config.toml
n_layer = 13
d_model = 256
n_head = 4
n_kv_head = 4
head_dim = 64
d_mlp = 1024
vocab_size = 1512
activation = "squared_relu"
norm = "rmsnorm"
norm_place = "pre"
norm_eps = 1e-05
positions = "rope"
rope_base = 10000.0
rope_fraction = 1.0
qk_norm = true
attn_scale = 0.17
bias = "none"
tie_embeddings = false
parallel_block = false
extras = ["capped logits"]
init = "trunc"
init_std_qkv = 0.0189
init_std_o = 0.00372
init_std_up = 0.0189
init_std_down = 0.00186
optimizer = "muon_variant"
lr = 0.00891
lr_mult_down = 2.0
beta1 = 0.9
lr_head = 0.00891
grad_clip = 1.0
warmup_steps = 0
schedule = "wsd"
decay_fraction = 0.74
decay_shape = "cos"
final_lr_fraction = 0.0
batch_tokens = 65536
seq_len = 128
doc_mask = true
train_tokens = 276600000
steps = 4221
dataset = "wikipedia_en"
MLP neurons of a small language model. Each row is named by its layer, matrix (up: input weights) and neuron, and shows model dimensions 16-207. Each number is 128 + 24 x the weight over its row's rms, rounded and kept within 0 to 255. Numbers have three digits each.
Before each neuron's rows, "fires on" lists the tokens most often at its 100 highest values on Wikipedia text that the model never trained on.

fires on: "re", "ro", "oin", "ur", "g", "e"
L2.up982:167104149114096120121089165116129119111121120130120113094096149159131125096121111112108148134104081132140127106151124072185172137149110102139123139169108113154152106155138170124108177127114121085135104125129140102135169124163101128155116127138129167135139147096133134145161121095138154117140162144064115095112093110107107168127130131131140124166107188109152128136085115137118196091161139107128122129149111145142108105130105120189133090089131136130152094157145111091113083123132138117149134116143147105135098111168125162157105133126144104118096098110160122106109122119110118110

fires on: " p", " P", " ", "."
L9.up687:117135125106126083144128168121085140126105159143173135151115115104137137132123122152100117105122184147143147111183121127155092122134140133120090126138110139153140130127151105140143109134150126133137151054104148108129116156152162121118141134127128134126134152165115150166186151094109158131133084139084141130105101142139136147117105148146108138150129162084128124133171104084106122095130133113144097108141121135130128110101129109114142117124117098087136111148165160134129096070063116138089106174145110128119118114074136178114115133129087121099127104091125098112129144110108133120

fires on: "es", "ys", " des", "c", "us", "end"
L5.up199:119137141113168131132110132158143121140110093139150101151130118107135136091113136137106177112115105128149092149142118162117133074135137152124164090153135161107171093113108082120145149120105154107124156078093115138091103153163145124134178132130155102093091152120158134129106137142131115093131116164092109130197133155116169093192127086090086151151137147167123140137182172121181140112128082137103143141141097173142121088112119129125135120124143126108139119148118133123118130151106143131093144079137137108135122151122138164117147161114170104146160149149122141100108131133119154134

fires on: "am", ".", "x", "ath", "°", "h"
L2.up458:102185100133090103121141128102158096148129147168142091148155130130128124134130157137130135181147118143115137117149146105104158101124134123148129122090136134120138144155116129138176143128124119143119141104178149133112114109156097152136100125100157169072121160119126187118112144149160120150186156095099159118120115115150116169133133156113143150112130131139100095161125162096175111136157119090119120187109114149145146114108116146090157121118108117149156094065152105126115158119116158114114113109081082138132103117130139119121117097119155122132111119168108170142104142099119097157

fires on: "'", "ial", "al", "el", "l"
L2.up218:152141126111116153130153112136114103170091136144159121109127129080151125064118135115118174120116140145085158125136111121109137080128177118101168119187140117109138146150140126163135111135169167140125177085129106129154115107148138144135145170146094114118142125126127117179154131126084137120130087158097100142123116097120153116141112092169097137119138144090130178143141124142135162137118094145140149145173139128150178106082124094161104113117145137109153109112125148103109086125126136096138151117113116130136126120098152168156114149112125137190141129122136187176163128139087122130

fires on: "re", "stit", " Count", "ced", "ce", " Loc"
L5.up710:097176114122118167098089110110190139111086091132128106158142113138126129168152128099117149114110146145155129105139104126143117145103124141133146119069159142149122080123143116114114111087166095151142114169157156169127118128125130119109166159168162119114172188157156124141138184132149147146116130118103123140129149124112147100111116155126129135135103137159143127119134139128111188129098146114138105132155132095118174109113094086097099113098148127114145113106056091101097136144155104108127117066136132054137149145145134111132127111119179141139134087119133111092140141116138125093

fires on: " T", " t", " H", "t", "les"
L10.up37:157108118143116128169150138127143124170135123149142119163141077101119152135123113132116133118151091128161141155137122159119092084115111138135154121165110153158114129102160118187097132132088124111126131110166089135127128110100107141099086125125117119114130145145135140152154153092188144116146111129129123191112103137157178132138106142149206124160123108145150141122162134127097147138095098127115114128099118132107143086114116111127164109112125161126108137157119145136094123124073095151155158152096145135144146168083135129147118114067134136100147134174177165091149103120129157150

fires on: " t", " ad", "c", " dis", "t", " H"
L9.up834:124145096090143100124119110127139165144156125145130108143151104091113131166186147126108129072116118099115125151158110121176129082164110129146142090125155165124139169138154140116116109111124086109132116126079131138068113097128131141114162110116132125102126102165125123128129116080154139129171116140124111156139112113115134122120092132154103088143133130128090121128155150153129144158088164133099093115141109137118154121144091122140121108106154104131115070137110093144141131092079158154107158139112152155191128116078159149135176159132142074082164158162133197101134112135110134110

fires on: ",", "ol", "in", "ri", "u", "i"
L7.up996:159131106120088143095145186147114136070144144097138112140145130131184149127145137147137108141128094139129101128120116100080113132097095121166100168126110110099131140169064129193096134124113130118115090089162139151085143104098143119127159126148102141127104123112148132101128124113099131100131113158127109096109144084107113157169100145139102127120115141129113146146126149119125140137116133125121153148143090150112155133171161085115118128075121156140146145142123110172128144139171161162108084159146105112155109125144112120099120127110111098134107118118135107065156124118139135121

fires on: "e", "k", "g"
L4.up957:115116115097154135113139123151131153131136122144100137136121118125133119108162145166117146159140114132103151110161131102076124115161156187121136093143181113116122156106123091098099163107107129110141135106113101115126107147126105085180115142121129116164140121105123160141177165093138081155126144097153103128172157157117123147132138122098120121139155108136175131127129122146139094118126114167107099153143081123128124085104116116099089133149135137132116146120083096137137106123155134145147146069098144076074159166127093143103120089115103164138127121114151126112147136124120138108

fires on: ":", "y", "T", "rit", "ate", "P"
L5.up382:159131128141088170165143122133118154118124118120127108185136120144137125106132113115114104155112147100139135106121110120115121155143110140121127084125119095116116147118145122155130132146171105125148085132142137168124114130149149144104156170141154112147062133145194167108101153135138165180123143153150138149151093129172106141157123155110148074122106108127162135164084114148105121157136167146139168114094114151111126106114139110135093116075145109111117149116120105129113152125129117100094133176139111163111151131177101100125088162117133101134129113154101146107115113099167174113

fires on: "ro", "s", "av", "st", "are", "formation"
L7.up977:124170079128143173139125134126143066090085158111122135126103136103201165143089097128130106126134122129113174144110082109126146144100129151132137152158166153135122135098131125142169170149123134157111188124139121069098085100116122123121113137101134122139131074136098115138136129117174135111113154129110123098123151105087105118133132109124096154104130136085161130167110149131166110126125128121119126154144121121129124138097120124087162119097140068154165075132166099115104137110136120105142110111126115110089122149117140109134113120118160117147120164098118147107117099135164134159

fires on: "-", " for", "b", " A", "m"
L9.up885:131132143097112143107102154113153121127098130099130119109114158163145118131121126131097118151122171124116146136136135122130102148183135098130134074138142141096114137124154169158096074074121119162102111112150123095110130144129118143150124159125144157103132161141129108156123140131149092156066121120151145128090131102084133149130149085124121130153163135137081144140125116113141132131093090111080163135117121152147138135095087145098138126103162075071114170109107137117111157149137143166088131115139090152061099097156168121125080139141101091115127119162136125125146130139119118195

fires on: "or", "P", " T", "ew", " P", "ard"
L10.up544:122139109155085107176166069124169116137140140090152148120105179114143123089132123138163075086149154153121123118117176113112133102136104181126167100117135114153146155134107124144087166118119125117134169110091119131137125155099155118129121114137130113114136118159151174164145139127067126101120109161147143168124153108122130130136106117116106123149134102145106135144150110162083143155127174120128157117116106117146121135187101141099170102102147118132154140141170158170117194107137124126105119125154135134098130164150164133086145126160138078130115135117136156132142133115157116092

fires on: " has", " em", " have", "ly", " had"
L4.up153:112132106138135135116153199097133112134157139127141151126183087112107161102166093140071139152114136094140149157109154128134080142119128043124164129127140141141104120084149125136140156125135111142149110137143130133117133130143142110118098134090135134123113120148107152137142139142165166109169126139154104132140090117159103100075142124142133109129127170169125138166160147164118128098105147123115144134148111150128151119137135129126160142119123150076151136131125118123145108151133162120145099121094149156072169090144140138102138159147126138137099109124147131091070107143150136108

fires on: "ol"
L2.up1018:138139146095095136091136144123075129125173091115117132133181100129149118146149109120118091132095125173142130141158072126114108113114074153122100133188113080126153129120080148198111093103137117126118099077159157127132141120125133129135112149149150139179158128125154153160146146127124190097171115092128119157138145167115136116112121117149155115136082146153147144144102114101145158137114132125113159111150138121119164105134140117117187125174153109141109143119133109160105158121129157171143115103141138112161082118131147124168130141127109116117158154161168107174162106140174139127

fires on: " Cent", "le", "er", "all", " cent", "est"
L4.up908:113117112129150113117097118140148182121172122142147139093138111088126150128101107127106096179167108137113146116145106095110114121094112113123140156109095147103098186123109125114131154153122110116127122149098112120101105138162149128157150100124121149135119146129119091158139115120161121111153083125151140100123109108120114151145152129125136131132134142096103100126199172126133111162101125136142141126098083137159126119140150153116076182143086117107129158092113127149116147112184129059139125147157125133149109100162117138136148127174129122127119116104130107121146159143119156135

fires on: "ly", " most", "ely", "very", "uch", "ially"
L5.up151:113111123116122157104115136113111115125138085138114140107126139092128143161145146124139133095146123128133155159146147114094123165080119153141133144148092152107128153129100092126160150114133125135086112135125110091095093130140124116113119085117125124133075108107100121103130096119134107130133139110142080156118111157111093105100112148137108103139168136160103170110151148143133140132100118122133146123119149140151151122116110122157109140111114095140118141100159183162113117129090132071089064165123127160097118088143068128107152130164149112181117140137147120128092161121120139133

fires on: " and", ",", "-", " or"
L9.up501:165157089136140113093117135103116097094126132121183089134134090162173129146084097160206122109134092186127092133119094114135131172141131110152096138140145097125101138121126108186136106156137180125121165122117145124115118085119144124141102049101110092082127142120137142117110113117109138110138138150124141149128109102121108107139115101138164113131114135091083122133107129105096103131124103151093098107110150160094117094122145131139134151089117137111145091162065170127098131125159117118143098138102132136093128142160101131153120140116115143113093125117147111128153124105144130140

fires on: "c", "ing", "ch", "b", "eb", " in"
L10.up973:123152122121157144177134100143129130121148113142169138103107121091090145098144101153120118110105146141144128134105104135123150114086094116136123133101157110146141149124205115106167123132100096095102094114154171123154148123131135119096092124134168110145130089170105147128111118164093118141148118089136124119141161146098128106151118161113124153074142145118109125164109136121193157156097127111130151143096151154131125150127150151124074140116097098127149153124121095125103147161110125115107077143114128167157068126150122120110116142107115082136163134114119158122113145088133123149

fires on: "s", "ab", "t", "m", " by", " under"
L7.up584:126128094118130099123151167150137145168103132114165107152160138113135103109125124089134128111143128097119100168159129111103145172117121146128123075142139141150100113157143172137149171096164138104126123160181133123165141145142147071102095151118136090120161112140117156097107142139121128149113157097097135146099154119144159143138099103150167092133112140156126085115158125159135131102142127138099130132078112110150151126155122157138165129111101130120111153099126113103102170155126145137163131133101178142131163080103118196142135102172100124122124143149119165102101090188163087146

fires on: " c", "ab", "ro", "re"
L2.up155:112141141095135140138071128114125096088136109113140114130097125171113096126141096127100140125105059134123113119109125145171133067168111093138101168109140122156139122130152122082123120131148139099128097097098103074097132129141108155145146105111121124142148151147100103113148146122097146131092183107106099128093148129132113105120115155140079123108154179159144084140090086127099125104127129107168128157149121117145155121149107127157102156144143113128155156109174180137116121121150108130127165143113149131111118129151118135081114109144133159171120084109069136131102153115138115084

fires on: ":", "ar", "an", "amp", "aid", "ay"
L5.up283:136105079131091129150123123140111116087124107143159143185147134139144126125100140150113081100153214116106143147164110109145143138136139087130150153160112155113134117164158088090068125118140127124156128137095142099122122137120115115119151082174116122135146109118120078133101119117135094117146118130125145069145120107123161141133098150122101164144128102115129106153160139122139142164105099143132120097123105113133124143123097136140084155131138110105141133128105106089142129136119136103146183144111146083105124096094109158132106177145125123156145137127102124134083073150102182081

fires on: "ut", "ent", "art", "i", "g", "fer"
L5.up301:074097101099161133097161084085114139122163193109115130171127088129098121108112127116108146175104096116110186150117158123104091111136096148126138126168164088155143122148121116138145120139138126131121133096080114108127149112119151137108146153135137114136125128103086133114160120088124118092118124129117127145141117127157111151104127137186119108130123148082148131121120113093121126127122147139146124141086102082150116120159150157129161146108100131138102164116134127081141096149116158105083103109135093149169171143150119114112133139151109106135115061132167114148125105138133144145

fires on: " G", " K", " B", " k", "B", " g"
L9.up230:160125114126089144120108113086117155121156103096109108103102117192128170138145102163099126155127145136094124162103132158091152085115138176149126132127121151122161182146127153105152119160115089117096111131125095105123143099148177141088122113146094126164093162113141126113102115178148095151124134085120108096107104139121135174158130100142132099124111081136121125097153151108122099129144131137102117091076109121127117115108145127102153102091143105114160145102113144112154144113092085136143128158118095126141116115115106163077105103068078125164155119143132144143140116144148155162

fires on: "el", " such", "re", "ial", " It", "I"
L5.up21:123148178107122159110108100123098106169121145132137137125117120126134142135150116132119143121131131153134121137103144096098096141127164097096111090202168127122097128137124118127115138119190074104134148108105144162123130151135118157125188136177143111122125107099144121126157119112124142155129126145130133141147124109157129125140123082152119157160172108105116156104136117116072152137137083127123152081133107093179165121121119095163126116138101096148125128133128126173126074151103119135113138140077130148118129149094078125151102162155089103151132120089106147146105093122153131127

fires on: "g", " M", " C", "199", " I"
L9.up738:125169145118137103157120108168120138174127078096114158102117140132077111098119125135148116165136130169103125084143140094113094134118121133110117119132138167111196150135093111113116105091125113132122110087092098143132149136171141092192156175131125115160155115112103148146149128091111090148116086089097149122107116123063144127127182167096112161141148178140135104111139109116156135144120141120154111144149100098136123142107125112129105173147169144121129171107116111116162147144129182141152113128105132117122120156159128158125164101136155111149165115122150121130109116132152075120

fires on: "av", "ill", "en", ".", "ed", ")."
L4.up567:150131194117126116156131143084155109100120105153155196136145124121127125171113133109142160117111120154111105146103130144089155182129138151109114102115182133141135139138094081139140115098086153138101147129148129121113129160093094164110176100108116168141132168140175119128114122106132126144121144126168112167168146142142122106163149114121118117119122144105129154112117118126078120121116158147108093147143129140135131108121131140149121133118124110197134159119159107102133104113162112115168102142104131092159163131116154122151139086090108105172126116148141184116123149105159120116

fires on: "a", "s", "ol", "u", "r"
L7.up498:121115124104147148112139133105129130139138093132090137104149086159142160120135114152123135114135103161141134090134104098139166151120106100130115160087129121161149112125141087160097132131148140128156112070130147116121112130084110107100148121137126117121114106131128106158147133135107127068148143078127174172129129129134130113134115109136134135112100099154161124158133105103174126118112130148122165080110164152096139156146103096166094166119134110178107108114108144138146118114121137161114068161106091130135115129122117109087122118095108114152181137146143104142171132137196118138

fires on: "e", "y", "os", "is", "th", "and"
L5.up998:141141114119139139157137096153139120121132098089165146104156143174112129085138103130142131133119142171129095142119128093100115162196137144130141124109157118113149134131124153103182112131127108088145108096110115131163127163168140131118148129144118109108188158112139146150109147118130093139124096101161103115127140141124159118135172136113135103096086140138159113108118079128139078129124143146106101104120089117107161129124112073140142134147095115123098080137073120142133145127153123138145135131091150130145101162107120090120148149128101164145120132122174111105168122130128127133

fires on: "b", " of", " B", "i", "ies", "al"
L7.up25:116113111135110152129141167079125113108134107111131175096133151100175109076131118162113088183119112115126075145138124109148103134119107152152131151151113131118164143105141183106193117152140155106136130147155123150133140104105138121134131094113162126136124104127130135108119124121118132127150137104132127129114111153116148151137100130102154147133135139079138133096153155118155134131088127130127126153105086150110149077150099131130136161084106121098147114139099136156128120119134104144139095120139064158145166148114120148103108124125110111132136161166155118149110111123178134157

fires on: " and", " or", " |", "-", ",", "–"
L7.up393:168128082108123102118098147089142111096125133141201116133095113138119097132114138160153122132157102150103144141147123092097142135130117100161115128152154126120124124112119106091132159149125135101099183102180139126133123123099176161147113121102113139120139134100106128142150154141089119107174163116114148088144097085121120129125125109159167177139139144133133116135143110102149126162108100130178094165098170147122183097132173129126097142098103143157100124145092142150091133155102170127142128142134103158095122148149108120135124105154183137126180160148113101115143094140130139154

fires on: "B", " B", "b", " G", " A"
L9.up486:134122165156100107130110127139112174130153110093097116058134158128126074154126133123123106125105186100147130159095118179110143082096172173096120092110113106173126121141112157138112104136107127112119144124119143127123092101151144147120124113128132114140093132109125137143143114117105105098114170157144142140136118115119092158157104118175152091126115087138146141157140165108131189178193092162098119117104100119116110120103114149149159162123095134080131133126083126120093116141083120150128117114142079096157138129149118160082141119082092090107152114122135147149135157126157098131

fires on: " and", "i", " or", "w"
L7.up973:148131114109091167101134150151155100098110114113157125181117118077178131148121121158127124100188110204170084139115106130129128144137113121174183148132145144138127148108108126109161146134128152084095174098137133126068122107102120141131124139115132138100166147108113137152160155164125114088114093103160101135101161126089102140130127149180114151158105185124092138150116087125133137127121073140120140131099132162120128154119150090107127127113148147127088154137110110140096153123128147126099085116137125136159154146170124105167154155106099127127122135144126082131132159094121114143

fires on: "-", "od", "ost", "le", "it"
L5.up276:135133150169150100189117114112116127119148160137140120111143136146121137144121123105114093141149130119149130140127110097124143137100171110139123117120137095146103147146139096088138112088121138128153135184128140180117131106129151186144127162139103119145141134093140122135110124143145165130154084164122140142129139088132099087126144137118125129126106142105069096134106145119167103103176119125179141153112047116133091141165093084142154146084145110111116149154119174127098119105137127097091128139132126130136136194162070138101141162162161175154121161141140132088084109130167089158

fires on: "s", "-", "st", "ber", "i", "b"
L7.up725:125129130080116146125120137163118111168122145091108116136132133137103164153119137141118070158099180131144120081165096078123101151134148117105135112109139143129129139125206112123124145117184141157096116149149110095187112112081124113121129140170207157148136103101127106140113092150111122153127107118134154123124123137128118127154096110138113137144173107154111143119176147132126151114109103157112172115137089118133132095116126182116140107146090120101106103122110138102103109114154154113106132134128091137107133141154166128129171165128170110119165150146148168115108129130112138132

fires on: " sc", "c", "d", " desc", "ch", "ons"
L7.up769:114182132118134150112109145136111157124138105136100185109150126137095177117181128150100131136101167135184121135138176102150159116109165127088124139139143138145153145136124180106115094096129111137091124114108121127105155131139154160148119130150084164144133115132141140122120117140154153109137102086140134147149089131126133135178104116127125152125145127110124093174136148099127127142078102116102145166149119165139144151132097135086110167147141146122148102088159171147141152155151151145090171160158149140145117125165124147102137109101100126127158131105101161128120122151149102119

fires on: "g", "ol", "id", "ut", "ag", "ri"
L7.up388:091132093111131123105104085136128120133148155119126115114133119144122119136148131142136153180131105149148093125115132175114151117129176108124133178097129088144079131154128119132117127090120090094112111133114115135128113083135150117116141151122146126123153148107099141131107142136153136095125148143125077167160145091171127155136127159181113093112114143116180131139153147121111192119106119138130138116145125108137092110147131184158151093108156136139137204156186094147071115167115137087105148115132065157123146131129110148155119077145142092135123103127132143145159077106116113106

fires on: " p", ".", " P", "k", " k", " n"
L10.up653:119123127113098105145135074099131110141140090149122109171106140098129110127104106127127081080088171097127162097153160100158123151145133105113119137146184167134100110089123122111111117136185105106102121108091092145119145159134103150094142138124120144158129126161129149164191134151096119139117136123143130171113121125128102114136142140164150136127131165124133142119104142086116068097134174149109129158143123140114115133100142111129128073105121070135109138087140121113145130109086162112107138119124115146133104110094091147097100112122155143166105107111155128134138109127143148113

fires on: ".", "er", "one", "le", "en"
L4.up486:099120159112129079106098146158100081125159133146146130152142122126126108145110132116131096123128084160105156114135121109100109173122097055131137117106146167110149143115130158112131105136112158117161103167130096077118140102114138114139118039143135119156131159139125132123122145094142132129109100102133130113138111120139142148153119083176093135153132151096118078142181176133131107103150096151135130108099107116078122148155158154129113147107098123078146128116107115138166152149128137130140123129117138160146140144126089085157130097151142161101161153124140103115123139160149152131

fires on: "od", "ard", "er", "z", "ert", "le"
L5.up115:137132117149149127134162152112100133083118168091185140115116134097125124104136142113107133128104124137128093117112156143138148135093157143101162096131149152169167130100172168096138112110122162087124095121153115088074116122130126143118132153129078175124136112128063091151180110158121118141130160080082142119149112117143128104110113119133134113154175145149117099131131146098065120081118121083106155155116097128137155105098104145142136091150128122135138125148134146138138126115096122141124124154159126103133146098079108137144119118127133157116131145147159148137115141087148130137

fires on: " It", "t", "ial", "le"
L4.up576:087143133110115101134160102129118103145121161119126115107109125132152160102142138154123116086122067172128175129104120142127122137139142084150129123172150145146151137158129130145118101154111072106186121115089101080113146157193163122128163088118102126118130113080105102130129156124151135150139115154141113137164139138160144152106131101154124105151090166114110134133117122097118123115124157145122134130138131137171173095079132114160149134147117142071131142107155138138112132097120129120129118129148126166136115150147111139122118129142096100130172109162087149111110117092118113129

fires on: " Count", "re", "ub", "ur", " Sy", "ra"
L2.up1000:114142153141095112149110126133156137109130139133108113140120143089135091112135154129173121118126153134110134057112168159121142112143126130153097149102118155182136116126149105124125136119128119080142108116154159162142131124114153173128115104114140101116157216131139149155125136131139140118168094123096150120099161152111089126101174122137139140158154096107141068125154139125115175142127128126138082148136132137100147118128113104112085121156120150128188120184077128111154158146109123121101099146119151134176111118113159155116112170093148114091144095157111109103137140133097135147

fires on: "or", "er", "ul", "il", "ar"
L5.up37:096109153136110104128144145119143125139123117147133129074149120123103102144121132133162147105088152132090176138136102085142100151096175134100077143139116137158134132178115134128115170174132131115117088114088130096145164124123150111174148112131166135122145094112118106166190137155116123116140157142108124126112125114081131103128133106136137124174111074171091122134117059118136118132110149144154125140104089119150167135135118143116118145118155115148128120150136176103155127143170128170093152093095148136103112139168164067096100145134124148135121104063154117123117117135172140099

fires on: "id", "ol", "ant", "al", "ine", "b"
L4.up210:090081124126117136120163144166159105134171113137075126110211127135153167148119117137093108134147117128091149103155086145099140124139115119084119156122117108132120134154066112107115080151124124152083170104185114114111128122182101134116097127143133136171150132094112116124095164116155151124144100138106152098121143086146131152130115102125150124129108092136154120158174130097135191106103098161130178173126104108127113133148117159128125128129116160114121156115107116129143113133126130114150117137128103136151097142145127125167099114123133118140126137150139135151128129124155142131

fires on: "t", "c", "y", "m", "it", "g"
L7.up456:159110077139137133086098116151104152147104137129146161145169114163158181105179144158105093083152117099158135122106133116163135117131088100109087114156176121139139141154155188150121123066098082111130125143175111148106121106138134165083120116121118183129139158121132069164084116113172098145165109104140124185108093104121152117162107127129117125111141140098105163121133142101129133146112093137120141129110131144104131124135127105096105128152124114121097065088156099134135136122129119092127116141105111138124146123141132137162138145117138111108130104143093154153142138081094100125

fires on: "and", "he", " Pre", "s"
L2.up146:136157101144106148130139117167124144143106104108126181133149109121161138129133117162118107118117108115171079124110127142170143122152109174120132109114148096136126112163117105163157136073121119123176095123140097127118084145154127086110105100180125138174111162139088152081142123086154154154079108100133111137091121125162140144147104134165106103096140168090156137118149118092054095104160098148127133128114117111083128132162153117128138114108127168144144081141162141155118111150146146143122166145135127116112104157129120137087063136120123137178119147150129089146105143114112148133

fires on: "c", " on", "st", ":", "ch", ".\n"
L7.up406:096194121128134131119170124140106090138086142161161130137140130101099126149154105145105170066121147151123103113099115158118128108130138148107073149094121136164125075133103140124150131109145116125108124110129109069108082126121119129156119122149100131135155143158102154130137102138144089141153127125113123118126119122159095122149090130180129164110155143160126095134168115097153138152115082134132164138115163170145132155150153133123106149162074139108103122098144156151098153134169161135141159112147143141153080100113131130143158131106106108162150139070087166118104132086103117171

fires on: " f", " in", " cont", " app", "ou"
L9.up841:143126131155123156115108160127132126149114116161100153124135091140153089163130129103118115110151155111156106156156126118101109111131130107153123122107095150092126128134133148107151126077170135110104132125151123128169125139153151151110167125144112138149088153132109133127090156088131112116136153106097073162150132102153163133126168103129096111117119164124124097116140118119151134107161160151085118082112139140132162118140118167131119121119136153103160141154114113080093138093117144130116112117125103138089162156122140168152125131104134162146117110163180157135133129120139090158

fires on: "ly", "y", "very", "A", "ely"
L7.up279:141089137138116168089152129104141132115141131138185165146153150138161157146079116159165141086061131109099132159138137111120162124102124128142139099114100152173131118137135122078107147098129141094105107141150108087108119121139134117097156109097099148125079142116149130153150097164159131133069133149151089146115117178138115116150149178122114171129158094100150144132125113127100110167123109133128136091122143164157118120099136146125145180132130145150166129140172168144125107097118131087171124150142089103066134089112110137139146149179119158151134111105152133157141171138132134116

fires on: "an", "ar", "r", ":", "ul"
L5.up341:148144133130080116131139138115069114131100118112119127105141063111125096123116159136150096101096152148113131172134095122099129161128131079128144185134078098122126110135145124122117141075109135132146124134103130121117107114142137124146134103177183136119087104122070127149138102131113139142121128146104142142123111090098142125137101134110119125106122079116103107119109103101139125088127139142142148122164146115131160141094113097126107107129111105177145117192139119128103112165123089078128158133102136095128108083169139106136121109116136120182139068080101155137122106116137134099

fires on: " sh", "gh", " d", " cont", " f", "ide"
L10.up351:149141139129092140115123137094117132106135126113097139099144128092163095158125113099121079129211118147160120127118130129122096142167127161092110139142098104132104116139129138120134124127148123119139131119128133127168106136162161068151148125146117121137139144119129128106098153070137147138109104131120113134144099112113130065121151091157089127175117132157153135122135117134147139113169146144063124127154154163164127134147181136050106097131140145147122137148090118108121124139135092154167165119135047135106103137151159090134126141125157148145087118128099146119072103123102138096

fires on: "t", "r", "u", "g", "ar", "op"
L4.up19:118139119124124113147098138059140096162072127082107148156139110111118151113157122131124144107115124118131124138117145170130094133083165122104147162161109072092147164167151148135134122133130143130117134136141091156130108096159135132093126090190176151114121131134106125119172128111112148146127147120155150155110091119140119119116113087085133060160145111152093120110132130125192132120167199135147124132129160145139166117122099121116095167125126130148109151124101128098113154099072149058107165149116119118162105092126109095107104163135155120093170127118076174108126142140122131130

fires on: ":", "i", "T", "ity", "ation"
L5.up19:189114164163117111147111097096083149093114088118095101153096107145112157091140131138146089126101144125176121133118118100142138152160110127140105128114170115140137127132119093143128155131135109116133105114104126147162139112159133158116136133127139135144125141146115111127139119114099179170100150152135099167100144104203106139125137097158155102089095104122098134154115129155106130144129164123136136110109145166106116108141118104120104118093173097138124116119157113161159155136108097106062135122110109152128134159163094080137087125161095153115136105131067127132129087105187123131

fires on: "S", "ime", "ulation", "ode", "D", "us"
L7.up586:129143143144109140145104098135118137155088100116095118123101123104112123109039119175175095142103115116120104114146139119093151149158129123143119109131132113103183139108129126093150133096156081129094124155163106146138173119126140125181128131160105113150135178097136133169143103125129149110134119143158116093099096156178107081144098088142133099151172109104128187126109110128134137107125126113118103120106117151118110132109185137127100123090125115160111104098144100137136121144115125115113142135138126099118133126162141101150169140171150145109129120109101127187157113089125159132

fires on: "t", "on", "ing", " em", "ess", "ly"
L4.up875:122095101107130174160125137082089126087122114128151134179143142128178145208129165128106148147081110103141158127123153162129133106102161115111160083112115145112091108130148128147132120123154096147135112118136099082130118141115135141085124134118101108137134133122151122119125126158122128082122156177144082145167127174159144111167088122152161090120132127146116130110171113141118133101086151084105120131130063156137136141143132137131127157157151103095147167116182127179156093132133131144123149126126107128080143091160120168129142136131138086146098126130136092097136167113159131129

fires on: "w", "g", "B", "s"
L5.up31:137140118122143134128106151149124177117165122086175170124117110124115112108100088165167138122081141119095118087103135113103142083114174194107113147129155118106149168117116080107146127100129131149112128147114081093140123118101128107129099106144133143188101130126147136128132114141134128089155149131140110134094097109127145151112136126115155142100127111098112136119146132137119128097148085155108101124112118139115124099095129108100111126128115115134176123147112073125132112149155118090099127077169154120118150123170091115132122090114142076184087100130156129084115139130136110116

fires on: "s", ",", "st", "e", "es"
L7.up591:113139112136177148077146154148090073105097130149155120168109134120186121140081096159125101130122149135135117124172093121148138120132136120140159144156136147148131149129106121176127123067111115090121150138167096093098123099132145130110099114109151107150113108146126131131095145073125120136100105102106132073138147115139150141128143152095114165112110136111102131145161123070101122172148136124103145150131152159120180118120157155107128163093133108118146144114105079142112163111115159133101089126169108151153157129094131108142157123148123120132137167164093114130102085166169142138

fires on: "ly", " em", " pe", " Sy", " about", " sy"
L2.up503:099147137112100166099174176148132142089134135136116099157114157138133120154125042119130138136139170119099158146131151146108111098101150121110129115105110130097069139119119123118124133110153165124124119109088125109141106153148140173138149155098113154148133123129095148185151145141157116132144119075112085130137095149162153123101167124147177116142183124155138136117126116156093164149131145135127114156115111194158121110129123078122143146115164142132127151156133127136075091133134152187134117153147127160086205139103115129103145145128139161123166091114126131115129141123127110160